config = dict(
    n_layer=10,
    d_model=256,
    n_head=8,
    n_kv_head=1,
    head_dim=32,
    d_mlp=1024,
    vocab_size=8192,
    activation='quick_gelu',
    norm='rmsnorm',
    norm_place='pre',
    norm_eps=1e-06,
    positions='rope',
    rope_base=10000.0,
    rope_fraction=1.0,
    qk_norm=False,
    attn_scale=0.177,
    bias='none',
    tie_embeddings=True,
    parallel_block=False,
    init='normal',
    init_std_qkv=0.0338,
    init_std_o=0.0,
    init_std_up=0.0338,
    init_std_down=0.0,
    optimizer='adamw',
    lr=0.00147,
    lr_mult_up=0.701,
    beta1=0.95,
    beta2=0.99,
    lr_head=0.00633,
    grad_clip=1.0,
    warmup_steps=208,
    schedule='wsd',
    decay_fraction=1.0,
    decay_shape='linear',
    final_lr_fraction=0.0,
    batch_tokens=32768,
    seq_len=512,
    doc_mask=True,
    train_tokens=447200000,
    steps=13648,
    dataset='wikipedia_en',
)
MLP neurons of a small language model. Each row is named by its layer, matrix (up: input weights) and neuron, and shows model dimensions 160-255. Each number is 500 + 50 x the weight over its row's rms, rounded and kept within 0 to 999. Numbers have three digits each.
A block is one neuron, or neurons of one layer that tend to fire together. Before each block is what it responds to, as a language model described it from the Wikipedia text at the highest values.

Document and table boundaries
L3.up228:524512552550455528563470481518560540489530436583423494535566574465497476422555566396542461548444492496515526545470466513521530545514587570501482469484537525463436460571505527469486595493531580471436577508436417537584551419554541503389539545541536502585586524477487544378534451463473501567

Mid-word vowel-consonant pieces
L3.up527:485537501508518548529549477486509613544487476489397534473493486495452531508436479516508532485479607530567445494419567549527489525419561532497497461511549418526556506480394527487607496485542571472498524412464450425467582501471470513443552604542515508385634489499419483459474479450453453474

Predictable term completions
L7.up72:485507497498562443545503486528477503510518460506518548421501486434508457533594480505456570461535463546558545412445605498521450502499449492507486546588576478533415486498506545499472598466488548431494515459478509497481475457481543495463529482505608558522465548463435582484515587599504588507
L7.up184:506538569491539574595560471452598506554433488429545515503420606471558499560472439537491497534455484519448474495488448551488450444356476454535540555488532536432525435535525408460506601451520521558526417450456469531416501471486606380515470422546501484514456566527444450494580548514505573546
L7.up312:496478538449406469520556539480561538463408576414506469541584417511486513512550620537383571571469501488483420479461477521459462604494425449454506532505598483526438439517492486586647461600474478444518415562498373441517506496501516461543501455483559458486505534486445444588532536516493507547
L7.up344:620516437517459453531418479420574517542445477499483566558512495426483510540571573506549553438525513487541511573393613523499491467592514567400534521529481467476517472566548422553528560499497551469425558400460457506511434483455528504545525459601490463599472467465467529453559507435554509445
L7.up438:450480472569473506512541457452482398470514471484422501511486459527486457549520414547559532455493499603573421471394448571541450474490433530507575496465545489454402430632529526562507674511433477466477456501480549446481505416538541500489446525527580511502539582472414426495564454516468524507
L7.up692:504440489529468550505561487493505464505365494477501450449533523551561487481449484488518599526579497595593454467473588499502391509523525445556530431413438508499510464454541559494535612628367488465429488502469475543457499400436419541516393549571508452533502581488462466501493487545414621479
L7.up882:481549497506504447548566455452531540532495474507527497475454614541513461461564608529496565377527580563501497494399502564355496482490466475567485598524467571537531524431518468446498547539455530472450476471498472410533540489417495466451463515488504448513399500462509497527545580562434470584
L7.up1016:500520457493485432547520442407555506422455515495489508459559503495514548571502525520497532545411488519542483463483504483525451489537522469469499462597533497504462541587470579494484525481525481476544415484565492549576494466492511479490549484509440496506577490429484387505540503489504512483

Main verb stems
L7.up153:506533493539540583597476489454518592481531514480491487547439568545497429514510523517496532435504622550580409457461513508384384491477590500543514497522456483484489409585511468443541501521466598459426446561551457573497551441443462472441533575461507558526520460455484464520507489458462463419
L7.up282:446481528509541546514558524430485590539498476473472546482408483455556433546535527518504518444470504533574503576563516487503567476438675491502426601530501613445534504496585502434525498498436547499642529561503433505479533478456488485516512505526472550479574532434545493458460516492463510556
L7.up291:512539500550469505551598418437534511554507496535421459492454453471520481472515464444494508476478570475568517499526502459397525534413522383565497476515483493472537430511397554483483529409516569408477474553500459439492440457570531547439484513479441504542464491442517495461450495519474527535
L7.up335:473387518450540545509509461535495514450473548502523429455390563468598424550612558524473518532434452508533488496509571450373552524429549489486399588532467480378580454510401566421560515452470470502540414465484523563473499447503500459485512532561522479442488467541489509459492428561462491418
L7.up432:539453585597460511506477454416531502491491557496498491414533517469469392541524506508451490473478621455580512488502502490470521546475523420465530567441483566500607506501496463476481524429535628414475486500536457446456430473538485440435573433551492582468495483442484518436510481594478421442
L7.up501:527450497411487544483465461496464444527510502543482521472400559475519461526561578388507518527472629503539498496556532530445502518418541467549505562529486533363538426467363475477487516527476522469563500399473433537510441495519546515530486435516535532443454506505564565395505470501482490514
L7.up553:477608525587523430635461472506462527556534551498538511437462569488510408445545496460466474440459442531553418423497592508525448502447593475515531437543443520431472499528424516526447500549519569425526549519487475538459487499591493538503480480518405494568506508469477419515653542488427495564
L7.up821:422427515513436479588578481377481486537475545414399499479467471436517498509513491452349498526461544531519535548513414539500394471431492446490489501476537422475532466486477488472470462591468655528413539417499398423487505486508497429473573483472462403607510458571459466519559446537400480477

Mid-word consonant fragments
L2.up97:553532519582497452503481444442503487524411534515463539530516514581447433565483489545478520550546549480588493472563531562406444422439583522572504490469458488444469423491488483464445553540487457447487453485479469389477432473558482538433490497549475485451463465503442543504467487513499475444
L2.up213:471554619531469473611446518459474555467469520481491593468491503474431506466561442456413487452553520490559532518591496509468470525460548472501466503519569409548515412549552463431456489622490502480378374435439485469466512453533523510484523520554557507519526566463434518541505459422412495474
L2.up280:546559477518504513559505464413539495445493546522443627456500487514519408494554461432532613442414530522514564407467494501440432538468541470498553520462537443444508504502547495483513556486490680527492554453551477547532446452525606516439508492571494537508497492488432497528501486465452415469
L2.up293:528504526544498439526531351505513446409496485524463524478505657415529433532535496432455528452425555443518525494491454533499428589496544473451448562534531625461540375557474524514451483493450529491474502511504447499534542551483583531488455454555470554557479511599507502530416551510456537590
L2.up879:448531575508592498470515469551555480562499494402499378501493577485483544514555372502523505415419436467559524495483522527504562544542467458451489482472543425461559523544480550479469532470446539457492531547494532516569556491504431532455481542506544431531502565485471653458476527522510384470
L2.up941:555622509517643481586494529509538524508332506487535565426488483487435525565599437486427476440388527503582538510502535538477455460456565574539406502488515451539466450578521480492495605488482491514437552503450539420494486476465493420542478511573565576496484562431477592534477487353374508501
L2.up995:476530460502513537491614521525543453530494509495509512529566532502557493494542494519486538427486465462564490447488486460532565443524500492487433453485532418520493490577454494451459550424482587462493470372510412503592625481505476559561480510539447490473557473565377472595556514478496538522
L2.up1003:489566488518621513554493483487512563568427514500425598444495504501531549605482521448550567520354546466609463547450495537499450490387496507499452550528563440533429481564459528446470552476499501451455443511476578461458578455522460490632516476592578567448522506542487592558573506575444429434

Article title closing marker
L2.up34:543525511498532502448530447417589536524489616429587548464460550443476527451426454455487495437496516406433559479444477397554516461453489505427500524558476336518465460543386574510523592422459536461498500491355509428492612528521478437470548455468512474522529463479513569525524560463513493664
L2.up152:595472476489583484499493434442499526519533649469547571521554483465439450456440508469527509567456536541475416472521507477547550470536564555462527555585535471524471546515443555429488621439505517525581546531455572445510557480467393453434524602589523513516554380469456536534516530426486523500
L2.up253:504489502543436495512479443417561414499596536475433430534533540435418368539507580490435494570515469532438631482485437521561537514519471549472510421598421465482576605638364522500480556463560501501580493518511534542383514476453543436512562532444465498503533480580470478511505539515501409573
L2.up518:521461563509417456507511422536426542504523436458450357509452472476569457547485392515514554552474512514506556460393506599520474507510534521385530443553425404451472624514353394486482506462530540506558474496470592474508575534525523442490525576477438489524519504476488568459551539449502468593
L2.up890:481504629517498499486597506459538502500538605487351437551500481467521446492507494477472523457507492512505538485524557448584503524495518451606512486516485405518537535632518454550505503410571499465500480492507556497504464455518652346466509536453470514482485446468363526403544494460481444689
L2.up894:432527545497460448525517441468482567518432477418501331507460549502450483491512433449445496497480434501456467492515453600501438460418538516384527452561479411458490585502507492481522489539511576477560465481446517468601568615566531527522482537457471572517497538509463494419505515481502476568
L2.up962:547437480566540509500470437458501496527597630462517622415538468468471546475439562564535490485445531464481474432552443428508475504497442519458488485523529358465504412591457608457455518483595521591494530561440556477353493452470407478486538539512544474527469490463462521519526518509613446542
L2.up975:562508525502489481500525430565505431602519638471512470527463553457586574480505592495608538473457466564520468518468584559566545496537613496497523580563568388439423585531456459435472522580462582516611480473519560464451565623517581446468595488465622467513501509472463520423467512448437421500

Final word of proper names
L3.up572:458487471563485468400572516521458470562513499551492497549518523437526474561555516554509525461516473498509416563428531481479376589541513506529547530528514487436428490489533588514661532476441498503423463471500445454498464471502479512466474631482455516576547496426500497530522533452355513520

Plural noun endings
L7.up149:472365559479480510449464488486467503419455474598545499455457547501559500520460608563397475615476573506485547525492573565548415547423531462539530499516484525392483471484465532460518567465493511481539380556499468468453496469560477499492466470581580552528456521540383551428513502494473518510
L7.up177:535499502535454435500582478434567412555471540446495562456423533471555479516465577539496537465411490499514518476513462544472477447464458487554531579447514497499564539488466481554589500543498484589399448484489501449458556448481492459472477502461472451473508536472463495552434509400466556543
L7.up324:490526504485422431438468469433527448538488451419512475489546476515452535479470472503488592464395521477519532524425515466472568481410533506449504473541542525446472400546483464429488573484523564528496489526507455596498529497498479478496483553493456449609573452503499420471477567530477441506
L7.up351:501436441438490560589537400574481479398373543507447493515515548451505399509536589510515569590483476520557436518432501503564526508443477469511552478495484534505559495490439463452541509496415527439532470539469375479517470473494532425537514469468408546571512476412487449474433519424485493516
L7.up411:531531441530449538504467378446488533517499523542480440509423480478449585525489601525407562426478494527512522522499578488565406434536546522495464542579529472457525528527403464478451515535448551457546543531494510483502477459486425488523558585501435487517534477522441446496480576503500467542
L7.up498:518506505608560472597597479608536446431443564552526442530500543484508476489548527572503529448523519492475421583526483441566473456467507470422522507502506531493470488454390493432579497414418551489554452470583457522544567439563531483463491456523395467608588499530399458530604558585493541520
L7.up793:537526431526540595525524490523446520407424584567457593504529424527562438507500544405524524469524568537451523510525642480510492532520441568594436506467509550467490484490422533379520495519447508505408555478481518531533513452525466448510513665525527502596512513526438488432478510464500459468
L7.up825:499462566501506538538482523511506459506420476444513526484533449482552418539477609522434500444388422448511456493416453654541442442495565534518502459597498519451521489548450468480551522475384511478537451492504499549477474433428502478513537459488560531518452491513312413443469573429417506490

Name-completing head nouns
L2.up22:490506481562404394432522505495512428511499533473475472489462526515484590464485561498435546499602514549459523469479562514384464524578523492432493509510529549510467534522525508439582456453556561484405532455520438394545500481469406481423496552537539525484490448558505577407496513394490405497
L2.up288:488499505573425546489625375510556505505409490436428477461537505436492535457498590477483486490541498497515492493541464511461401470392467529504430441535504512472498440529452480472556484419502472522341509477483441385514498484454393454490565571518455573590656582493503528466620486491471453557
L2.up366:509533544524529453548526446577465477525501629469485469439504446460590474449510521494518459428553433496469700425436479469498483523482495555427522490547444405415506602509395538460472524492548508533548502458473496461510491457534420486550564534483449481541481535487490506460540516532515464516
L2.up730:488521490451552520459481502528534435452470503514555551520502501474381420514486489601443511523447480527447475570420499496520499488493447473603531532547403583529469523539522393611513481534532495503575448451587478533552600424463568513474508492531459575485593571483538549491532562571418478550
L2.up745:512466581532521490543555467494444410543463523484458587511475555484528479457560463582527580507509625391465462564512494521491510520533525485478598539608559510544483580475495488460570462473520575485465510465498474373490457496493498393409548497524533540533513512507541563568491532461487512482
L2.up829:451522496533497467467548541445539535604551527424422656460536447505501445490600519514432611532527526564499420474383383514484474444541467481426536449522479505504513554452513499449613501455487507431472426474481493473486521466493372462499438551461444537529455484471432477522504469465510508624
L2.up835:508536534658517443439597491544535479535521526442489428483414466560476435462546513551503535494601479574481524584509410522428480532488552498533525529473509573460441410517472483427575421449491494517399428442481504461510509496481393418415521567488488477543527549475528544578490472468517397511
L2.up846:553567445478491464530647461481527448537546481448461577470558523553460435575556517487476527553488493461547522532522435523360370517497469467533529420591455450445549470551447454388594507437482519474478528406529472459459461498499520522396521528553470495553445472450510537513502501425496511489